Part of a small language model's weights: 290M tokens.
MLP neurons of a small language model. Each row is named by its layer, matrix (gate and up: input weights) and neuron, and shows model dimensions 0-95. Each number is 128 + 32 x the weight over its row's rms, rounded and kept within 0 to 255. A neuron's up and down rows have the sign that makes its largest values positive.
Before each neuron's rows, "fires in" lists the words (lower case) most often at its 100 highest values on Wikipedia text that the model never trained on.

fires in: "this", "that", "new", "how", "however"
L3.gate544 [155 137  97  99 140 140  96 147 159 132 115  82 165 135 140 111  97  94  71 133  82  92 164 119 163 122  90 126 123 130 162 131 175 102 156 127 135  57 148  81 155  87 132 113 136 124 114 172 168 138 134 179 113 114 171 136 132  86 142 101 110 116  94 163  80 100 121  89  86 140  80 160 106  72 167 110 124 170  59 124 148 144 122 103 131 125  98 153 209 162 116 120 120 181 119 142]
L3.up544 [152 103 173 158 124  71 105 110 145 129 100 127 117 101 143 146 137 112 105  80 105 163 179 168 203 119  92 163  67 118 120 141 154  75  99 140 180 128 132 115 143 106 145 149 127 128 100 133 146  95 147 149  82 151 137 135  98 110 156 129 154 105 132 163  85  85 178 112  96 112 102 160 124  76 134 128 166 122  82 135 190 191 102 115 176 131  97 142 185  63 143 190  96 145 106 134]

fires in: "have", "has", "follows", "also"
L8.gate189 [ 73 146 139 142  79 135 143 163  83 123 100 118 112 100  56 141 159 111  85 139 135 144 114  55  79 151  93 153 178 128 167 152 117 144 194 138 195 133  63  60 154 165 141 143 135 120 116 113 165 133 142 145 127 150 128 152 117  93 197 121 125 117 143 110  79 111  74  95  86  92 139 138  96 115 148 117 103 126  94 130 105 133 229 166 127  87  91 157 177 170 155 112 104  86 169 120]
L8.up189 [ 84 127 151 128  95 158 155  69 114 109 172 149 116 178 105 142 170 123 109 119 129 110 111 197 119  69 156 147  99  94 142 115 155 109 107 145 142  95 158 162 118 113 155 180  43 140 150 104  78 114  75 143 182 151 129 132 109 138 215  87 151 139 128 145  76 134  88  58 130  68 119 135 154 105 175 157 158 153 139  97 106  95 134 127 111  77  60 136 133 163  80 173 169 145 108 136]

fires in: "have", "has", "also", "who", "had", "never"
L11.gate268 [ 84 162  91 192 186 126 114  76 222 122 133 131 171 115 108 198  97 158 147 124 182 124 122 150 100 154 140 170 129  96 117  84 182 101 193 155 173 108  35 119 113 129 124 168 122 158 103 121  97 135 118 141 129 145 123 122 103 106 143 140 158 132 131 132  94 173  98 122 111 116 137 135 100 149 114 147 117 144  92 146 125 139 143 116 143  81 153 142 113 157 154 100 109 118 110  72]
L11.up268 [ 71 127 150 179  93 173 163 120 141 137 174 139 117 177 114 105 152 149 132 150  84 128 110  95 139 125 105 145 110 173 127 109 125  77  73 146 153 161 139  73 119 101 136 175 185  89 180  61 162 153 104 137 151 177  91  85  99 198 168 128 128 131  88 150 138  77  92 106 158  91  82 159 104 115   0 130 152 157  59 106 130 153  89  79 147 182 169 179 124 134 113 185 135  93 114 148]

fires in: "at", "in", "u", "of", "christmas", "joan"
L8.gate667 [175 167 126 154 132 171 113 180 119 169 128  63 134 113 160 162  84 157 126 114 110  18 120 154 108 150 154 150 139 135  80 121 131  99 111 150 150  92 130  90 112 114 195  74 170 116 161 153 130 120 150 210 116  77 133  47 128 145 122  71 116  95 105  99  89 184 128 115  57 208 131 165  86 127 130 150 127 148  82 174  90 152 110 110 143  78 117 108 135 132 135  92 146 162 134 150]
L8.up667 [150 177 116 178  56 158 187 161 124 136 108  92 109 167 120 137 141 101 140 154 128 121 129 180 178 188 127 153  79 130 148 170 113 145 203 102 103 122 118 155 126 178 183  72 131 134 147 121 181 152 210  82 148  82 107  76 152 202  92  83 142  76 110 107 175 143 118 126 121 130 173 133 180 114 113  99 124 184 130 118  67 143 102 144  68 116  98  99 118 190  99 105 137 131 116 131]

fires in: "not", "no", "to", "nl", "you", "he"
L8.gate188 [ 72  83 110 151 220 144 118  95 147 136  76 101 219 131  51 153 131  82 109 153 197 110 144 123 169 152  87 160 129 155  74  93 185  91  92 168  80 110 138 132 143 123 141 163 122 154 168 161 121 157 111 117 107 135  77 146 114 127 122 104 138 136 116 143  74  83 122  96  78 142 148 123  70 101 103 157 104 169 112 196 185 116 135 170  67 113 106 172 134 133 136  87 127 101 138 142]
L8.up188 [147  83 108 136 143 121 104 102 102 154 141 122 171 148 133  69 157 131 160 138 167  98 118 147 138 117 122 108  89  99  56 157 187 167 115  94  91  88 207 106  98 147 185 150 116 110 121 144  96 178 121  86 192 107  79  66 137 133  51 119 128  96 109 159  75 131 108 150 110  88 107 150 132 103 102 104 149 211 111  88 149 126 110 108 110 123 128 144 100  84 153 175 125 148 116 127]

fires in: "he"
L7.gate325 [123  89 107  99 103 132 134 164  88 160 122 124 108 156 101 176 131 137  65 210 138 120 121 153 137 159 112 132 128  97  84 135 101 125 107  95 150 113 121  96 195 179  35 104  95 105 115 119  91 164 180 120 118  98 155 124 168 152 124 102 122 139 115 117  95 159 150 115 160 125 146 167 131 176 115 114  96 110  88  71 120  73 124 140 156 169 100 145  74 109 160 129 106 149 165 133]
L7.up325 [120  49 103 107 173 121 108 218  83 167  82  93 159 133 166 142 158  95 125 160 143 115 137 172  93 128  98  96  98 125 160 172 136  27  61 136  88 128 140 110 150 186 131 150 129 161 115 118 121  82 160 160 131  70 183 127 127  96 175 105 182 204 105 184 132 123  96  95 172 144 118 153  87  89 117 156 144 135 116 154 134 124 144 130 123 120 129 106  98 163 131  98 138 131 141 126]

fires in: "it", "there", "which"
L7.gate163 [106 164 118 165 100 122 141 166 152 148  87 138 135 142  88 157 136 106  73 142 134  68 138 132 107 105 139 125 119 129 140 180 149 119 126 133 156  72 151 155 126 133 172 145 120  90 163 190 130 110 106 155 115 109 159  82 169 130  91  59 155 170 143 123 119  31 145 165 128 117 119 166 108  90 176  91 101 170 110 109 171 110 164 182  89 156 122  96 189  76 134 108 142 132 127 113]
L7.up163 [ 59 153 102 140  96 132 198  99 162 131 101 127  73  96 154 111 167 130 167 105 109 146 145 171 118 131 180 157  57 140 134 141 159 117 103 115 174 134 137 193 115 108 152 112 129  89 112 139  92 213 141 103 153 112 131 109 149 120 109 156 113 121  95 104  84 171 133 173 110  94 105 130 151 147 178 152  98 133  93 129 164 120 119 220 144 126 123 137 118  99 150 138 184  89 136 157]

fires in: "as"
L5.gate58 [ 76 178 107 181  86 165 185 135  99 110  70 102 136 117 132 153 115 104 108 141 147 129 162 146 156 119 144 152 177 138  99 143 198  97  98 132 138  80 142  86  96 199 121 185 164 176 100 122 109  99  88 191 132  90 151  48 117 139 191 101 195 119 125 111 100 104 156 143 162 215 184 160  87 145 135 168  62 135  96 109  67 139 174 134 122  66 118 108 155 171 117 126 123 188 139 117]
L5.up58 [120 176 125 133 145  92 140 165 143 132  95 107 157  89  96 149 100 142 127 155 152 122  95 128 107 113 111  90 150 141 133 139 172  70 107 111 182 115 156 143 206 133  81 132 152 123 173 134 139 128 189 145 105  95  87 113  61 107 152  74 103 103 126 112  94 137 123 152 144 120 196  86 113 143 154 182 100 134  65 123 125 131 112 101 118 120  93  90 157 149 101 121  80  94 138 104]

fires in: "and", "many", "several"
L8.gate662 [148 182 123  34 149 115  76 134  96 130 146  59 140 102 137 148 171 152 109 154 127  53 148 120 127 131 167 100 117 103 109 153 133 102  98  86 187  97 115  81 165  96 115 138  86 119 135 153 115 163 143  67 147 139 119 135 185  94 150  66 141 200 222 104 110 101 149 102 136 143 139 124  94 151 118 137 130 130 112  80 150 174 119 167  98 131 100 140 126 155 116 144 135 135 172 140]
L8.up662 [173 146 163 103 102 116  77 134 141 104 150 123 118 182 167 119 117 175 134 148 156  72 100 141  79 127 117 215 106  55  42 135 120 165 147 120 109 159 164 119  94 152 108 105 137 111 172 132 148  65 114  95 151  94 141 181 164 179  67 131 125 173  97 132 114 190 142 164 144 170 137 136 104 144 165  80 129 129 117 192  91 122 123 123 148 100 110 167 134 127 160 152 105 142 163  96]

fires in: "at"
L3.gate624 [140 125 135 144 130 122 178 115 106 124  59 116 182 108 143 103 157  92 128 158 131 154  65  95 110 163 111 182 131 131 179  76 197  85 134 148 136  66 125  46  90 142 165 177 108 132 176 142 141 119 169 137  98  68 147 111 127 132 116  77 124  86 201 127 163 131 148  97 128 199 159 145 141 115  93 132  85 191 120 114 144  57 142 142 148 100 177 139 173 116  73  73 134 119 130  95]
L3.up624 [ 96  77 112 150 141 120 181 149 108 179 107  95 127 192 115 194 146 139 210  78 146  83 118 128 152 123 152 175 173 135 167 121 145 126 158 113 128 112 194 110 120 104 103  73 164 129 119  86 130 116  72 114 125  49 114 146 120 146 133 180 126 129 118 170 159 134 105 137 102  81  86 167  60 131 114  90 112 124  99 151 109 125 118 158  85  33 122  84 123 125 119 111 206 133 101 124]

fires in: "where", "what", "because", "although", "or", "most"
L7.gate75 [149 134  95 145 129 128 159 181  93 157 166 164 148 130 115  68 161 162 118  68 153  78 125 179 185 144 125 102 186 178 114 157 183 106 148 146 138 107 103 108 141 113 112 155  75  80 124 201 143  83 113 141 182 101  92 157 127 109 121 131  90 137 122 124  79 129 106 141  65 158 178 162 140 109 162 116  53 181  74  63 177  91 117 119 103  80 142  99 176  77 195 126 163 105 134  72]
L7.up75 [112 134 152 106 105 165 161 153 140 111 119 101 157  99 123 133 145 171 170  99  98 126 105 117  32  97 101 155 102 100 108 134  87 133 112  78 150 105 170  54  95 116 167 131 142 167 217 143  56 154 161 154 100 170 151 148 144 151 165 114 136 114 164  38 147 172 109 155 144 131  75 135 112 163 199 130 126 184 116 142 128 144  94 112 132  81  70 120 209 142  84 140 148 148  94 104]

fires in: "a", "an", "of", "several", "language", "height"
L11.gate329 [114 125 122 102 102  83 105  97 117 154 106  98 164 148 179 151 139 102  72 177  78 105 117 100 132 128 111  58 145 165  66  59  98  94 151 151  76  93 114 121 158 149  94 117  95 138 183 160 102 106 149  48 131 159 136 211 122 136 129  79 157 155 200 146 163 114 113 131 121 180 158 173 117  98 112 111 136 139  83 165 145  98 126 123 146 138 135 139 170 148 122 118 111 165 113 121]
L11.up329 [189  74 110  95  54  88 149  99 166 113 111 135  98 143 125 130 154 108 116 152 106 126 171 119 140 120 136 127 148 103 127 113  78 174 145  34 135 114 150  77  73 109 110 110  86 152 205 106 139 140 133 119 125 155 126 136 116  77  79  82 126 155 114 151 134 113  43 147 153 104 132 181 146 176 138  97 134 125  85 100 182 114  98 102 113 122 129 122 163 144 172 122  87  70  74 135]

fires in: "and", "family", "education"
L6.gate751 [144 133 113 136 115 150 134 118 178 160 112 143 146 114 108 124 160 110  25 167  73  48 124 109 110 190 144 102 128 143 136 144 151  75 121  73 143 111 113 136 116 156 155  94 138  85 111 154 114 148 144 134 154 138  67 141 160  90 128  88 153  96 161 118 192 148 104 177  84 128 183 177 127 124 134 112 139 149 186 105 103  73  98 112 127 121 119  94 132 161 229 112 135 130 103 122]
L6.up751 [ 77 162 130  64 103 149 103 145 127 135  98 130  71 113 156 121 189 107  96 153 115 141 158 105  70 135 127 158  68 145 111 195 174 177  90 105 146 108 128 126 120  90 158 104 143 157 117 156 143 105  60 177 169 134 149 202 198  99 146 133 139  87 103 171 192 143 117 151 126 145 132 125 107 162 113 150 125  99 167 176  78  89 107 114 141  86  99  92 104 115 132 182 125 158 103  99]

fires in: "he"
L7.gate171 [117 120 123 148 137 191 167 169 151 173  90 106 126 183  69 104  89  74 164 157 139  50 150 139 158 120 105 182 171 220 149  77 163 106  92 164 148 113 159 156 105 121 106 147 138 105 134 150  73 164 126 137 191 119 129 112  97  93 139 112 127 126 138 120  85 114 115  73 137 139 175 129  96 118 150 139 117 237  68 131 180 135 193 100 126 128  74 118 154 139 112 129  83 147 135 111]
L7.up171 [ 68 100 118 111  54 124 166 145  51 138  90 145 118 126 143 178 133 115 122 167 154 127 116 157  91  92 112 176 129 146 161 146 142 109 118 129 126 177 119 114  90 147 155  71 119  94 137 185 159 123 127  80 152 186 126  77 119 111  87 164 131 121  97 111 112  71 131 118 201  73 177 133 116 136 154 150 150 153 125 120 101 152 207 164 132 104  70 145 180  67 111 145  95 113 152  69]

fires in: "and"
L3.gate244 [ 94 173 139  92 117 132  99 185 110  88  71  75  97  97  68 153 104 130 106 180  97 134 159 157 101  64 146 173 123 165 138 149  97  79 102 132 157  81  67  94 155 150 130 161  64 118  96 153 101  76 145 123 157  84 204 106 129  93 136  96  92 125 122 112 130 133 134 119 165 186 132 180 109 134 117 138 130 113  42 115 101 109 111  79 177 133 111 116 133 147 127 144 109 149  95 119]
L3.up244 [113 151 129 107  55 129 104 113 156 109 104 182 121 143 159 135  54 136 130 155 177 129  98 108 100  71  50 122 143 178 160  81 167 112 154 117  81 132 131 106  95 162  98 152  91  85  77 102  84 154 123 177 176 126  89 177 141 134 140 140  96 139 115 117 147  89 171  96 108 138 123 158 157 146 138 162 166 171 121 132 131 134 138 136 143 167  59 150 128 102 141 146 101 143 131 152]

fires in: "where", "while", "which", "since", "because"
L5.gate20 [132 102 113 169 123 145  59 122 179 142 101 109 100 132 166 163  61 165 152  78 138  91 106 127  51 131 135 134 106 117 146 156 130 124 111 147 196 107 164 134 133 160 145 126 128 104 131 180  92 105 136 155 128 130 147 137 131 100  99 120  98 138 138  54 140 106 208 104 125 147 142 172 184 137 137 140 134 101  77 130 172  85 112 114 137  86  77 112 245 120 143 118 121 110 154  82]
L5.up20 [131 150 134 116 121 203 139 101 124 132  63 108 132 171 124 125  94  81 115 117 100 129 124 129 114 159 152 150 140 132  64 191  74 100 132 129 137 116 192  87 143 134 121  77 184 116  77 105 119 148 159 126 106  45 133 196 141  87 104  79 103  92 143 108 143 111 140 108 148 158 145 140 101 151 135  95 109 137 100 109 148 113 162 166  82 154  90 138 152 188 100 106 126  95 164 137]

fires in: "had", "has", "called", "to", "have"
L8.gate547 [122 156 119 120 128 121 124 175 108 121 144 121 215 106 106 138 140 152 139 125 196 132 109 139 114 127  96 158 127 135 120 209 147  93  71  97 122  92  63 125 143 155 127 160 142 131 137 176 144  78 119 114 122 144 125 124  99 134 108  82 126 148 150  61  96 135  89 109 132 152 162 157 117 189 168 138 106 117 107 122  55 140 126 136 135  91 147 140 169 107 177 119 147 149 122 104]
L8.up547 [114  98 143  62 126 115 184 103 140 131  81 159 136  87 118 112 195 126 131  83  97 133 163 147 170  95  93 184 168  97 129 117 107 145 101 154  74 141 150 122 143  45 138 118 108  88 128  70 131 153 152 168 124 167 155  71 122 114 129 186 130 169 142 154  97 128  92  93 144  89 105 131 142 131  95 131 150 125 118 123 132 130 156  80 127 188 113 114 120 105 113 126 128 101 167 144]

fires in: "and", "3", "9", "6", "gp7", "h3"
L3.gate167 [130 139 139 102  96 118 128 216 103 110  94 113 150 143  97 126 121  60 171 111 127 105 148 139 108 108 163 188 149 108 114  95 151  42 148 129 120 115  97  32 123 109 138 128 151  68 110 168 119 135 127 141 164 141 166 173 130 135 163  93  86 158 116 107 194  32 174 105  97 127  97 137 137 161 106 133 192 119 107 156 116  62 154 155 139 155  99 140 105 132 138 149 114 144 117 170]
L3.up167 [117 103 115  95 179 163 164 148  88 149 130 101 157 109 144 149 124 125 129  55 153 161  92 118  92 148  98 124 143 172  92 131 173 138 124 165 178 132 139 125 159 152 147  70 111 108 153 103 121 170 120  70  97  99 165 114  90 123 129 148 130 126 190  81 137 143 137 122 126  84 181 145 115 136 152 132  97 173 109 183 111 164 147 157 124  92 124 104  88  58 154 146  75 115 120 156]

fires in: "which", "it", "that", "automatic"
L7.gate24 [144 141 106 147 118 134 161 112 143 157  92 133 143 144  69 149 140  72  97 174 136  61 103 124 163 124 156 124  82 115 158 203 121  90 160 115 156  75  93 161 195 174 193  62 158 117 120 208 136 117 183 197  94 127 124 118 131 114 104 128 149  80 122 133 103  96 124 138  96 143 121 140 146 167 111  91 103 177 143  72 146 114 199 158 124  94 130 142 151  99 130 150 144 215 165  62]
L7.up24 [130 190 145 191 118 148 143 121 207  94 119 124 164  95 125 148  63 174 154  87  45  83  98 133 113 153 132  56  90 123 145 115 158 100 131 182 135 136 133 178 129 131 192  87 116 148 174 122 134 142 145 122  88 164  91 128  61 101  91 167 111 103 161 139 116  90 183 170 110 138 144 113  92  90 167  85 112 103 153 169 154 198 117 149 141  94 153 134 133 115 162 107  88 145 133 179]

fires in: "was", "this", "s", "she", "there"
L8.gate369 [ 61  97 174 152  92 199 172 119 166 109 172  91 108 146 140 128 153 135 119 148  94 108 118  82 183 110 118 170 162 181 131 157 118 125 153  99 142 102  71 171 121 130 161  86 145  65 115 125 136 137  84 121 165  81 152  37 128 111 154  96 118 152  80 161 112  62  95 108  97 109 147 182 109 141 133 137 137 161  93 149 200 128 100 167 105 122 119 127 131 149 152 112  96 112 100 142]
L8.up369 [140 119 121 129 130 162 177 121 128 147 103 104 132 155 160 201  73 148  98 147  58 120 193 137 155 135 105 155 169  93 135 154 122 101 128 156 118 119 154 124 104 140 193  90  93 140 108 112 158 190  61 135 106 120 121 119  89 134 148 147 139 102  83  57 131 153 130 133 144 125 161 123 156 108 191 140 129 115 141 171 128 127 115 244 159 137 119 124  98 118 198 100 164 101 109 136]

fires in: "however", "following", "this", "what", "few", "where"
L3.gate398 [129 131 131 153 174 208 179 168 149 121 161 126 105 119 119 112 169 131 101 123 170  79 153 146 206 161  93 182 140 134 129 126 135 171 119 150  66  80 167 104 145 124 181  84  84 145  83 139 133 104 125 101  64 129 102 109 144 122 154 110 129 123 119  95 102  95 138 128 106 156 140 148 122 142 127 100 143 212 129  63 145  90  76 124 108 107  67  93 169 123 127 158 126 113 124  72]
L3.up398 [101 121 171 129 114 127 125  98 114 109 143 134 175  94 103  78 134 186 140  97 137  72 129 137  49  68 130 110 148  91  84 170  83 105 101 121 186 142 101 118 163 145 134 124 124 110 162 121 193 154 149 204 159 123 113 160  77 121 190 118 148 101 134 193 148 121 166 161  93  94 118 128 128 150  77 165 175 127  66 121 131 104  69 122 191 154 132 192 112  77 117 156 129 163 162  70]

fires in: "when", "at", "on", "for", "while", "although"
L7.gate527 [ 87 112 131 136 115 129 143 167  99 133 144 143  82 128 125 116 113 158 136 130 101 102  94 125 119 117 117 146 144 128 113 143 148 123 102 126 161 152 106 116 132 146 176  86  54 178 163 132 127  73 180 130 101 124 127 140 137 177 132 121 121 131 158 156 161  57 150 161  94 166 155 136  89 144  86  90 125 197 121 118 123 137 120 136 142 117 104 133  58 164 111 147 173 205 114  61]
L7.up527 [ 79 194 104 135 142 156 225 142 108 107 132  81 100 138 147 111 143 104 150 107  87 121 154 129 195  91 143 125 158 157 145 134 134  40 101 125 120 109 101  75 158 137 116 100  63 116 141 135 143 132 164 134 155 171 135 125 126 170 180  90 148 135 141 135 117  61  93 158 106 127 168 107 114 175 151  70 139 140  52  99 126 112 100 184 110  88 121 112  96 129  78 106 126 140 107  93]

fires in: "and", "as", "the"
L11.gate746 [ 97 115 120 157 141 121 134 168 110 142 155 131 102 120 144 125 139 115 158 101 112 118 118 132 110  93 113 166 174 218 157 153 171 126  81 137 158 112 163 147 132 115 105 104 187 179 181 137 112  98  74 175 144  51 107 142  89 127 110 104 124 193 101  63  56 109 140  97 159 161 101 222 124 130  98  94 132 156  97 141 116 163 120 145 144  94  64 134 133  85 178 127  97 108 123 111]
L11.up746 [161 134 114 130 101 203 156 155 118 178 140 106 110 144 136 128 117  83 140 197 104  81 121 174 177 148 112  89 170 113  77 173 116 169 135  82 156 111 155 114 154 175  93  87  68 169 183 108 172 137 170 114 149  73 134 119  71  91 135 119 142 149 125 108 143 121 129 158 139  81 126 139 105  99 164 196 168 151  87 132 141 113 138 175 143  64 118 132 111 153  73  94 155  52 109 129]

fires in: "on", "susheela", "may"
L6.gate46 [105 124  94 112 135 170 102 215  57  94 121 142  34 172 111 127 167 133 114 192 152  97 169 119  80 208  87 136 160 148 176 118 124 131  99 129 124 135 152 144 164 147 101 168  91 149 123 124 160  83 116 104 147 118 143 129 138 109 149 117  95 132 134 194  76 161 132 120  92 117 150 128 112 127 141 123 114 193 142 149  94 116 124 125 192 138  53 146 165 115 175  97 105 153 122  69]
L6.up46 [123 124 143 112 183 169 149 153 136  88 146 125 116 105 113 161 103 128 143 111  63  89 149  92 113 187 189  96 196 182  84 122 135  86 104 160  76 131 111 129 104 129 175 119  86  84 136 143 111  98  75 154 109 147 135 161 115 136  71  85  92 192 166 165  79 172 102 139  87 113 108 143 135 126  98 164 107 130 154 131 126 150  94 131 113 148 105 147 149 144  98 172 173 181 104 117]

fires in: "on", "until", "late", "from", "early"
L6.gate47 [ 80 155 110 139 137 159 176 203  78 155  70 105 105 175 135 120 147 103  91 157 170 114 140  73 134  99 158 168  89  98 168 140 112 190 141 111 146  72 137 164 118 137 102 117  97 106  83 123 143 109 166 146  99  84 131 120 123  88 128 122  90  87 180 148  80 136 131 118 170 117  75 171 152 159 165  97 111 135 115 140 155 133 179 127 100  92 100  62 159 131 123 118 157 161 112 171]
L6.up47 [131 138  99  95 130 161 131 179 113 124 124  55 149 130 141 129 153  87 170 169 146 112 127 123  76 179 168 102 170  63 117 127 101 162 122  98 173 128 125 168 155 127 122 149 178 163 160 129 141 129  89 169  94 166  61 106 174 131 134  94  60 157 152 142 108 164 123 121 119 182 113 103 120 194 166 131 120 174  44  96  98 129 116 128 120 105 112 154  96  97 116 125 124 121  86 137]

fires in: "at", "u", "athens"
L5.gate616 [ 86 188  84 176 154 125 202 115 107 138 135 194 115 115 120 143  97 159 126 149  93 118 125 111 117  82 113  81 160 146 106 123 125 165 121 151 117  75 101  73  68 119 155 132  68  90  82 175 191 110 103 118 125 128 134 105 110 145 239  95 163 142  55 126 130 120 140 159 155 124 145 150 114 124 111 129 125 127 158 155 155 178 140 172 100 133 144 126 168 149  95  72 160 144 109 128]
L5.up616 [157 119 135 164 164 195 183 210 142 132 155  92 138 122 118 163 140 108 100 122  90  78 181 202 150 142 115 112 134 123 173 162 110 157 174  70  86 124 159 194 139 139 141  93 169 147 136 101 115 106 173 105 119 113 156  68  96 155 136 183 160 126 108 115 110 207  83  95  98 123 165 126 137 104 138 133  61 133 162 124 108 149 156  72 113 146 187 151 141 116 150  98  87 140 119 101]

fires in: "on", "following", "help", "helped", "broadcasting"
L7.gate473 [147 102 112 105 171 130  95 163  98 127 144 167  88 211 157 105 105 184 128  90 152 103 134 162 120 147 132 151 133 164 142 127 121 146 124 124 102 133 118 138 135 179 149 122  95 164  90 129  91 122  41 105 151 178 108 123 131 100 153 135 131  68 104 144  95 117 119  60 137 145 143 183  37 136 130 161  94 157 140 108 166 125 160  97 147 104  77 140 112 106 145 100  63 131 203  88]
L7.up473 [ 66 157 159  78 173 154 112 124 119  93 144 160 159 159 146 117 132 185 126  78 126  85 151 126  62 165 146 134 125 104 127 128 154 139 111  74 142 134 114  92 126 157 189 114  94 143 132 128  91 150 147  92 101 132 129 107 101 128 160 123 110 148 118 155 143 177  98 158 144 139 119 142  73 118 192 168 157  87  63 104  97 157 163  83 136 122 114 127 140 136 149 132  69 110 152  89]

fires in: "that", "if", "because", "whether", "where", "said"
L7.gate349 [163 128 114 119 171 178 133 122 107 150 145 136  97 177  73 166 132 131  93 161 137 112  98 170 115 143 122 163 145 123  45 125 143 104 120 114 104  69 150  91 138 148 140 162 103 149 132 137  79 108 123 167 117  78 114  97 156 104 114  80 113 104 171  52 126 105  98 105  77 193 147 149  91 123 142 102  74  77 133 135 123 119 163 102 115  38 118  65 187 183 118  88 174 146 128  70]
L7.up349 [ 95 123 162 140 165 108 155 109  98 101 148 123 119  98  89  77 130 164 153 104 130  66 101 155 131 118 141 180 148 149  96 143 118  59 112  93 126 128 140 126 131 115 146 188 151 165  98 131 125 120 131 178 107  82 153 130 183 124  86 117  63 158 210  86 129  70 183 199 126 108 174 166 117 164 105 141  58  63 102  94 129 137 113 100 139 157 161  96 148 133  97 161 144 172 106  86]

fires in: "and", "then", "to", "when", "upper"
L5.gate206 [147 101 147 133  90 137 137 184 121 155  79  80  92 181  84 133 131 164 105 173 150 101 135  79 145 112  98 123 133 100 101 167 171 135 132 145 119 131  81 105 113  75 132 100 124 193  98 145  76 119 185 216 138 193 181 127 108 112 143 108 116 176 189  61 133 156 130 111 143 183 124 198 128 143 159 116 142 136 141  55  99 161 183 112 115 114  69  60 111  95 173 141 157 169 167 115]
L5.up206 [187 148 151  74 145 146 128 145 102 168 127  73  91 215 134  98 131 121 104 125 129 127 135 120  81 144 107  72 126  56 186  93 125 133 142 127  78 133  84 117 159 125 167 134 148 149  65 140 124 154 138 148 101 188 109 127 169 104 108 122  94 121 148 153 132  97 150 125 153  90  95 159 129 175  86 149 151 177 115 126 117 105 147 129 155  70  77 133 129 124 100 123 107 191 118 150]

fires in: "he", "she", "to"
L8.gate224 [100 147 100  96 153 144 115 192 169 127  87 119 107 193 111 116 107  79  82 140 137  80  75 139 151 139  98 153 120 151 129 141 123 113 106  98 185 109 121  93 104 120  99 142 108 111 141  99 115  79 113 136 142 112 140 132  92 129 139 129 121 148 131 165 127 147 157  85 116 153 144 208 151 110 112 130 100 229  92  87 160 127 135 128  66 101 108 169 174 105 150 146 145 213 110 114]
L8.up224 [134  86 152  71  64  85  97 138 135 145  70 179 137 159  97 113 137 145 107 107 140 136 101 157 147 176  70 179 150  93  93 103 184  56 140 121 139 204 113 126 108 150 135 128 163 118  97 170  99 168 126 125 102 105 126 104 115 136 105 159 135 139 137 126 110  64 107 100 115 132 156  86 185 157 183 138 130 130 109 175 130 135 156 111 141 226  98 107 131 138 161 155 135 126 115 100]

fires in: "and", "or"
L3.gate499 [126 152 114 118  97 141 168 175 139 153 106  61 152 158  65 148 198 127 119 114 171 114 151 124 121 126 131 206 125 146 150 135 124 127 126 155 154 114  53 108 116 138  82 146 135 100  87 141 129 141 141 179 135 111  90  81 139 138 128 126 171 143 135 147 177  98 129 123 145 168 201 124 147 145 148 105 167 120 112  95 168 100  83 107 158  71 161 108 114  84 140 103  84  74 178  99]
L3.up499 [145 139  85 168 150 187 191 149 180  87 113 154 181 131 142  83  81 109 109 118  96 140 153 100 140 144 112 137 169 171  89 144 101  75 162 138 104 133 121 143 116 114 171 155 102 121 144 112  35 194  98 131 143 126 131 120 149 143  94 135 115 125 177 125 162 108 121 122 101 150 142  83  72 141 149 106 166 145  88  92 120 161 155 109  91 190  83  80  92 157 118 124 198 170  98 197]

fires in: "at", "darko", "vegas"
L5.gate170 [115 119  96 181 108 104 174 119 158 146 162 127 125 234 146 123 109 125 105 121 149 115 111 103 131 171  88 132 168 144 115 126 104 152 107 170 132  98 132  75 139 111 102 141 127 121  83 146 162 118 122 108 147 100 152 116 139 137 137  71 147 136 134 159 188 170 119 149 114 128 155 119 128 152 175 144 100 198 192 128 123  43 146 193  77  73 135 188 192 102 170  84 152 134 102 108]
L5.up170 [ 76 104 139 168 162 132 161 157 176 129 139 102 105 142 174  94 152 151 114 180  79 137  40 140 162 138  91 152  85  90 102  94  86 148  89 171 149  99 110 166 175 127  65 142 109 133 158 134 126 136  96 168 119 128 151 119 116 174 112 115 113 102 138 181 128 155  79 141 108 110 127 136 127 183 206 148 107 150 126  97 160  70 181 133 100 129 144 184 111 121 136 120 162 117 144 108]